MLP neurons of a small language model. Each row is named by its layer, matrix (gate and up: input weights; down: output weights) and neuron, and shows model dimensions 32-127. Each number is 128 + 24 x the weight over its row's rms, rounded and kept within 0 to 255. Numbers have three digits each. A neuron's up and down rows have the sign that makes its largest values positive.
A block is one neuron, or neurons of one layer that tend to fire together. Before each block is what it responds to, as a language model described it from the Wikipedia text at the highest values.

Start of proper names
L7.gate490:146136139152148104114125124076165141114141114149180136183120103138153160120125170117137137121123159087119108188115119126154108123116155126081142121123134146108101165126173150114132107111123145074116150132106099081147165124122106135138136148139116168083157120102131093181107149175137118118
L7.up490:125151151135151155142140112166145117123114111106155151102102152120133129112143146112134167155125110123141090121140141132225158123149144166124139101126125101136083143128122131156124108134123154118141138121145106068165122082122083131134152146155105142136162104082129142131109127090124127117
L7.down490:101186124165129127096143142127087102115103131133121140113121152103128119097112143146139184138099146127147141147131084117140162127180141102046125102150118116133128136084147096126118122134139155119146152085101176076127127156179142114107114113161127142108115124159163161113113127131129141170

Inside date expressions
L7.gate370:152078148170163126134170137116163137137114121130118124147119153129107117150134157130139128163151138166119116129126111129117089162102104135158127093116164105140125077144150164172130105148178133113139160147089076124134170115093127130149109109132149106109089119131105090167086126152117114125
L7.up370:157125146121128145114111133077146145147095124132145165125068144156084170069141175108147127137132110137199106140123156115070118135154081150101123154130175120117144131152113152154100073131161157158125140156162166097156133112136150127133108159146129148164103124091114114150096161109116141112
L7.down370:156119091088149092134120135122083146141155133174118105144144100099127169120132154135146116094137171141114128092124148098104158116104145120075140118181136153156126110143133135117134128108127143143121129104113172128110172141150137132124141157135113124103101123107080148074120119126148132118

Word-initial fragments, esp. "cr"
L5.gate237:088143116109140162137115130135126117139082120124088124102143099142134134153166119124120111165135099110126084106142098112131135153145138105113136125118128143108142089139141168107102117130133127139121103149122093087100127138140095123146104144152124126139168138115143126154150119108157064127
L5.up237:180149116136169120157137086086086132135105140117145083125087111135103106153134131131129147089100106150141119108099139113137111150119130145131107127139123137137151136138108109121145130093098118093133149095125149146088160113108115146142141132170151159116106149113157158118135108140150103126
L5.down237:106090126083142155114086149126143110123149111139162136140127116134135105145124108158105109129141105106124150086106131105169136150123116120126154125111136163158117118134076178143161166122132180130104120153119093129158075153087124136148076140087160058131157126125136169144143098112140105126
L5.gate356:167151163157169174160154131118148148161112149101192098109121084141103152173123135113131141139080123097123119124146108144109094161119151154112159130154131153141146127117135120107150128174160128162140124102127125117147093128100155119126137113133146158107111127159098127151104129088114175141
L5.up356:158160139131132140163113134131140159162114111125096118096130114140136122107141114141121133140114167105136113153070169139102148128121145115098127121123132090118155124113113112111115110136171142127117106126105146158169146127178127145147112094123140107080100121126116132154166069086152143140
L5.down356:145170178092119155115174109104123116086149184177133121105138139082105111163103148139124120170095120132113149087136105102107080120152148127128099134147184114123124156132146121098170133106118148149152164148120108130148170142120143116182123140169118091145130122118076163145127123156074120154
L5.gate389:115107169138124074130122111119179113146117124142094130179146125095116095170104098103125062111130139103110114092117104143111183167154148124127167105120106142115126162134102132142106133133146129128111109101131148139146135094163129115122120102158114122127153154138158144173128135125149157119
L5.up389:136132165151136139131138117101165133159126136158078112138133096086100136133119124076079090145160105135125157100100140154090154127126117126117169109126092128110143141134110143134119163134131124135091146126142092142105181117159105114119149105149062139157129128124130163135174106131159161141
L5.down389:169130140114123153157113134117080112125144129147142088094130143144137117163094125111119123103149127078136124135135091106150100128128128127123109082136163095091115121103134115133156129100126181157145126095153123145143144125144124129144111108169130179118109120144125164078164146129189173122
L5.gate409:115110157092148152111113108112120095103139102116145131175142121114141113090097115176127096158101106124117162117104139096123117137110148102101179155117101097123136156109141126161112195131120154104093156141124123137140127106094118137124132086123111087091084143113129155103146171120108082117
L5.up409:085143113131153168117118122118131137097147120151158162159146137128093055116129098126094102144138158146152186116158107067123169127151093146130140195134135129172068111195076144106151167154125119130122127148133089118134107126077078117090114157102104144147146158144113122087157087140083089147
L5.down409:125103160120123154130129139113106092122143105113112135150099162162136119114158107148143101099077100146164159115081115076104101134133094117124158145095153111100147136147144078141138174122153115075119129158095128162193098137162120129123146136116156084120111105128121153095213169122131134144

Dates after prepositions
L5.gate16:140099113095145154140154142135124097114125110128098138164135157097088142119088126130116136132130105157145099110097092137113144151118130159176107108106153115111078148116139153128060059098137114167115111116107079121160153135109163114183091132166157150112134084097124118164117137130083127125
L5.up16:113118150100114134098118121140101124123112136097155110103114126110120119137127151117101142152137162120133089100161177111161112135069161114123148125140150113134169133131102120090114125173133181155097149129172126104112123108155126115125110139122159138140120128099118139119110160108106126144
L5.down16:161093141165150096179135163125133149097140133128132109105099124177101111093129145137134145136112123116147186106130150156124116131089089172111131136128109136122135131127137091144117082122129057153148156138150121132078114145095135116131136118160174118079119121113108124114123168140122148144
L5.gate133:122128113110121100135115158080125131134118127114170109139113112111135129066167123113139115168128136159119112127163149133152116103119188127161141111149161109116145108157141154136153098129111099149146162137136124158101163121136109183085168127105093144127193121115137141140106088082088149109
L5.up133:132128107116130130135182116129131146092098157159094108137150131147115175103107137119107161148089101105129128146146110153107128132120122113109110153103174138133133132099112138132163146104112170080132082169168136076128181151115144147181100136142159153159142104140117089137080114130153143135
L5.down133:159163144116095144120111122085107165102111131107128113081118126177147154188136151149165135115152133121123131103150186156130135133122110182152094126146075131174137160102142075112138141119166170157113165095134157113117070108130085126140125125127076100110129096122082120147166089163135117162
L5.gate327:133162080112155129121131132141168144091107088155134148141077134122083111124088121139091129121100144157114137122117110117151181115105146105136094084149155109128065137162070113146101118103127088099104136141088126165163171107108119144139127142131094140176130128128131114122136115104107124150
L5.up327:151107172138136136092110121082117128147165139121113108151151132100098100134109148138140149130117080131098096159123138132119120110159126143138168153109135135132154137095102127119107135140095109108135151096117140104111112109111132098173145128118114119151144147151163157087112124139124164146
L5.down327:093087117100127104107121139140159112150134118123105111154121101150116104109139151109112108113106164091091116097123113121105177140142150157121121121125148133135158087158153115157116136142135169134152152110145103120128122160148118130138146107136123094146139109124078162101109093149159124162
L5.gate471:094150140123124148143131122097141174136100112151106110133117149156122150127097141176148153105114138143138116166137087089127143158114130135133139123137075104127091146146129102122132132128142097146160122158118154097080122123153075118137137127094130133130152056137141152102138150103093145138
L5.up471:074119132139110130111107083121136101110168096144103115145097152157129124121125088131092142166131115144155110119176162100132161123112132163150133072125146110152117125141138133144145127135171137118101109132136123069101141148155137076149122122137098151135103102186116118106140125105075102062
L5.down471:123118099133143157163130099111083136109106155150146163142124113116157124108134132110134124133142138165095104152158113141120121081113148097153132079110094122133158069105166100129121154082140120110184127109081140175103130173095117128124103099089145122129137125120123141118093159160116096136

Clause-opening prepositions/subordinators
L7.gate17:149133125056118100161122127119114127134093127129101120170140144074131171160128110128141089134101101133153104141084139080147154159110134102151138128125132148155139129111093148127090098126130153105117133141140107095121132160141130082123117151106118093145116109144126099173114138185100146135
L7.up17:114156130080135100096150145153170105119121128160120176129096172092128138159145114154110090102120114108112110162132169079124151161084153121145133150152128181136118127133123111128090102137130143105140138140155074127136113116118097119155141123079080115175148133139114091118128140174129119162
L7.down17:085160141149130135143133109174133120156128134137120144145109154108099144136159131045126109138143105163100078123113117097174134172115163115135114101139146140163126099117128139121155130102156145161115129159160109137112087115098141114198182141104121161150167103142131121133150119182115161150

Temporal subordinating conjunctions
L8.gate81:135159112127121126128174171151143154118117130130116167169158127115158075101131143080072113120120134135137115146160112096176078198109120117134137117137114122141118154135129104135159140121109084144157139098105105130144143187130078104129154156137079106121120132136146160183116146161135144124
L8.up81:131114142142150132096132127171154123094120124140068139118145063120102155099104092083158128134122106119119124144116139117143133168151105094086113141109093147138079148155123098172084133141111157154123131116141172156141111139094141083116111168143134145168159121134092117126096143162129111099
L8.down81:124121114124128091127171101129094116159137120134185125141142109134137163153145074109088116150132160152150120171085077095137111072172143118114077138127152128128169147104138144119162129172140099137167129107101101121167117094138088119087148134112134115112139116082184156126159106139163118114
L8.gate96:130102084088113118106141122162135154120117131131140151131126109102156109185130173204114106135150116133119112155132119129164103175088101164090126141103125151162115126127124103154134094110084123118133119168177107111096140149128098134117131082154107143136086092129152151117113134153122129130
L8.up96:144118119132101137161190126133131159111162122124136149157129134136122135115122107099112112095128144125149114126136106079091119105126137090160125081160065109094111147098162145121151133116113070148185138149091105130143115120115119132103153100122133122124105165138092082135165112124156125112
L8.down96:176127127145166103151117099131140088131128108113146156130121113125075170124131104109147131132149147152108140114124141119105162108174144171171151116126185142119137162163161184149137130143159138138109154118125120085190136120126124194116147116148104061117124152165131149152159098131154133128
L8.gate183:141105084119110124157182114149152141153116113115154137140107117157184148088163153164108121136131133119100093173093071108210113138138122138112176110110098122127100117133164151142124144121121119142150167137092109191147134133088178130137107103120121097095136126130114080102126120132122124105
L8.up183:123132117152133154126119118151125158134134124167117104127141115130172116147123123145088092131148154125112079164125128082156141122115136144148104119127138130136127137124090152142155145091150122175118130115145109089146164189106073126166093157116111171093170119120128135102128116118133141114
L8.down183:132102101128146123166122128164120127138142113157164102153116120179082118107113179105135122127143169108122174135112130110136143098186132127124116099145169129147133113100144160125132093137125100115097106118105078104119098090088129154164142122150156112095127108138149135113129171108143145091
L8.gate432:088136129163121107126144104109118075094097079146121129124104113118126137150129123143114116145104111166152104107144143076125090148114129137124131099140088114131124122144112144134116090126117134091080092089180099098123142126119107138190133135133082111132111121130134156104178140145113136142
L8.up432:117118107140131154134135107146133080148127148130128158136129140148146148101100092116132123118136124115156076112107108091167166120136165155095113115097084155111149167149153159124126118133117107101100184158170121114089116158162109164136131122098105086116120123100136186136119117131130107114
L8.down432:087102129111095117074198115138146123089133079146145123141167125121085130132157144098118146109161111110159114120148108150117178136109156169131104114113088160133140113119115105125104108146118144146102086106120094112104114093100141162162162117111107130115135073119124106126156151129143142132

Dates and office titles
L8.gate27:099129126109114124111124137150125121100124121123146133107175158104110100109058167148144151177128118093150136155120154143132179160108097126161112131174136171120099137122144134134069141135134166151113156091173121145131158150094107129129117180133114147144129121098088126146113149067125125114
L8.up27:150099109138118104069130118132114140079136104082130110115137149105100152101140136091113144109104163128162148142171126124131163116108175142148153094150154106150179104102106158123095121118138143136148086134080156118149162139136140136136088195070137107130110141152108111104139115096148106137
L8.down27:130120108112106133140088148113129143087166145149145092148110097155102084101094133127153123107086117108101151172144148091106114154148118153137078122110140177131079150090171137150146129118133082074140155143144132134119143141094122142126124102143118118123145120137061124171125113121097108150
L8.gate30:138127160088095111098157153097132176206129111126085109157145120151171156135159108095154121133125112092136178097114126116137111125094154155122115141166144109124129167101139141110096129109147081163127080132117149105159112127137116079122120143161139144124131105078091136116069122132137135178
L8.up30:113131148145129126094145160166092137148155156105127097139136112133095152135119109128154130165120124124127125127142113150120140109133153186142094163146120129145137104141121127140115142126146120137124122156158154156147174145139152167195137142127146123141165146099110162110099189124107143096
L8.down30:141161113186132111151128112127123084129166125135171144085160136148137155138156125123141140111125116120082163168120082110089087144127144143118094107141112112107095102162152111116125163164122112116166144078137162135107130136121128081113167119137094160108131123130118134109156115088130116191
L8.gate55:119132106110100083127157142160129092122129102155111112151138086119105122119152130129143156176123110144135110131133103138159086130127088174154148144151163133129122128127126138145118110098159165133123152131150097132130113120073091142147118188174132090156128117129107158120125161144158124114
L8.up55:161152131145113132139153161141125124125147152164147152152091093106126080130099121173168119074076108131149111141100114151116152092140121131129143148174156133099147082146134125147155142085146059133167140154122079111133118128106103119114162105120101142122106139112107109139103145191132089125
L8.down55:140130126110123122130172110091100121125108144124109129093166119103144138167154127082119129117146131171141093161151107134124088117109136141119090122150121111132114121157143117092125150099131177132108119122125110131139122109106164136139123140113131152115127118076181147115147083101131071099
L8.gate329:122135113130097113131065130145116078106113125129100132150121095095195138145138149123165125139129177150160114133109109167120156127119079142159138090142134157127149162172121140096122131122152057117127156089125127143065121126131139073131117154129123111138113133142156125149135119133139139127
L8.up329:083122079125112122136103126105130115141094096117099173102145141131215104088144132107129129133140121103102137112107122118103093124148087151111081129126129150131120143136172177149146105144152102132113109087099147125118096113127113139133118127170107080096109141092116113140143165121149105165
L8.down329:160142150151131101120129117137118114116177119150159082135078142132081158126128144102137129101111155143167132119132149100136139129157161078124108116152143127134159139140127152161108140110132143142106176129137106077161132163092149155170152146142128185132113126117110130156131119177115138139

Compass-direction name starts
L5.gate55:129133110111095144166121104087114100120134166092113132137172137143113161103121106150133145129143133152108129121144130162100100116148131114111128139128119131167100102121113130127147082106075127079102125116109159132122072138116125121131119130168141106115173156134105154142118082152141119137
L5.up55:144128150158126146132111150153119099129149125122129141155170126123115107118107143146120153173124108137133119136128163140133128113138158095151145186139137124154145127144109070125156151118084137154134108139127140131116118164120176140100147104137128100111166166144140125104129152115149141126
L5.down55:133141103144117148130121145128097080171127186136170111123158119124131115137134096107150131194157109131160125097120140121121118121162153119110167136176110158143128086111088122152082116132155151144121115137118153124168169154129137109124100132131074139126127183124143112083107123139123140140
L5.gate108:138138127162118155161153134121109158097099113076145141112146137124152116137126177140163179146127110169107158128148127153139101143147143095081096104126105133148141112122103173158171070122107134141113110125188119114097112129126081131146162166149159181105129143094089132156133095169145121135
L5.up108:176116129119143135175125136143101153137133125147152121119126142116132126142124122171104184138128145121137087105166149120079109145182147072101107154122162155158137149133106169125127114160148161157096168100143100089080171145129147109142190133149128112093126113114117095118103118110131106144
L5.down108:141143135137123152135104160089106164111137146119152126099121165051123120122123133122172133155160129097123093125145107132144135109125122117108127147127143166111163133103177130136086128111137133104142153094103120088159117121126110091150109130123117172107130129176155174103151075137125139099
L5.gate386:149076165139125112178073126128103144117097106146130137128143097179114136085100145108141142130115126129093069142135108125143163166142130102150149117139071121128142116108111112123142096149103144092139130142129136105150154143118139171125153159110159153118175104139124160082094145130108143166
L5.up386:114151123128107171076116130109104145147153129106106140063138103148129122123122099142153107113130148119119106142069160158173094160101128120163153153170132112082134133118136156109119122140119110117113137128102137131126135134114107117134130134103106146105096121155174164148110132088145139074
L5.down386:078210120137173176139104145105122106146133119136148091120102110095123109135126170141122145157122091143112089117133113093115130140164124122161114141133137155096098174139137133129119065120148134126171152140113108083118133139128132117102163132132145112149117058160164081153131120162146091137
L5.gate432:117140135120142149127140131133118146087105089155148133160162137122155105094062137165116120122135125166080165152150113131117115141154114154103129155112127138158135162109138148140145152120135096178132131067120110132130097110140106113088146155136137118129106141150141117142097126100127160204
L5.up432:135101142140138104155122192121095128121128074122115141115108091110145123128125134135137169151099141099106112102150140107100126131117148117059137124142125064172103117116138108134134118147135134154146105158137112134125162151122128111104169103138121149144082151124140114103131156124171153088
L5.down432:110121173144168122159136115106121135111133131144129131171147154126182104111125179169116164143167137104176148122125133157118111132152086097116144132148131082121115122117100155134194087139108161137136102151116114103131120168124105098140154122127122155139150143156138098147127171098144110133

Subordinate clause openers
L5.gate83:183105100126118137132117100195121124134114102133143117123181123136085168164129119159088125153146147139154121179104078129155097145147163115182110106092147134111132147129148123129120126111143109098109140125154088136136143113145127133100080148156113139110180142109137109087154150116145178127
L5.up83:147128129160182109172145136180173159096160118116141117187137157127142105147122091103087156114082123133152150171161123098114169115109121130111098126124150127103157132113103100140063158105135096145113135126129131128122098152113138153146135118087130124134138096149091123142114131152150119163
L5.down83:146102100110145113115145159129135150130120121132151119133135186148099164152130147093049102142125146136135118113165112116165126102160145128117121130116126110139126120096121123127114115169144144161155204160102130146107113173093157153147146134182144124136145106117098122119159125118090157114
L5.gate279:132112114121128117166092112121122097186150145120097150160115148124117149164108164124125081117072163125184143127119093169101172121156101145098113085172117119110139126102133123149126092118112141097089165107141136155137128150138105132116137136109138122146146130154082145132087136129095141107
L5.up279:108092103136102120128142128129116087149151073133123141142128153188154114094166127146088146110132113110184155112123130133103101147118125109085062108158127120100208119134108133164049109127141088116167113121134156107136129168136133131115083105112091112122113127164127095084109091115122120149
L5.down279:111144121115146144113123106141142142135139143126143140164129124133140145132111137166145142154142115130100146132097098124120140113144175118107118121142152114129166132109097153133082165155157139124113087128130137154092139096121118119133141132104147135130082137104160096139149107113129150143
L5.gate321:112108114134099136133075082180144117157126129180103110131118148102108136140119112112113123116130116133075107111094119109090131100101114151123102132127174135116108150113094129104105122108130117098147131109136088164119175091124098155119125092153187127113127127104137092135109135135107135145
L5.up321:129133146088131156156144131161137092136160141114158148149128134110105106139113094145125136131164141107125144101093073139087124102128155124118138106137121093083174148139122136066119097128111117103168148137082107121144093113123109119140129114173146093091139119158140093130140108144134124138
L5.down321:071134113135133152156123137145128146141102145154120122127118091117156134109115148112111114109153162086180098129116083102130142135089146142162121099171166135105170127116133122147116090130150138125152135112156108140163139077122118157167083107109079118131150176106205103116115101189104128156
L5.gate467:100125140114161099133171123126147122113127149136160133155150138116162102135084147104137120116107128089110092143135098082144153146107117105110098204180116135128153125148130117094126115163122078111185140140155128094163140110135123148138150160113177146077184127107127119126147135130122108130
L5.up467:119128179152131129142108155134154166155142148111139118126130152110149119130090149103107079127116114135116119113101089102109134091121116142098156152152191137144156144139118156146117136125140111154112129134080101113174143125112123133120082132101156116120132110132147086134106107114094119116
L5.down467:123158157147141106162138116176106115097117115137117118104111125110145166089147137130109116096143108120133111122139154110172112113129109118133087121155119110093127153135105119120133106116128091136131169104128132143080100133079130133110136101152117150123143139141106115112132125153121148128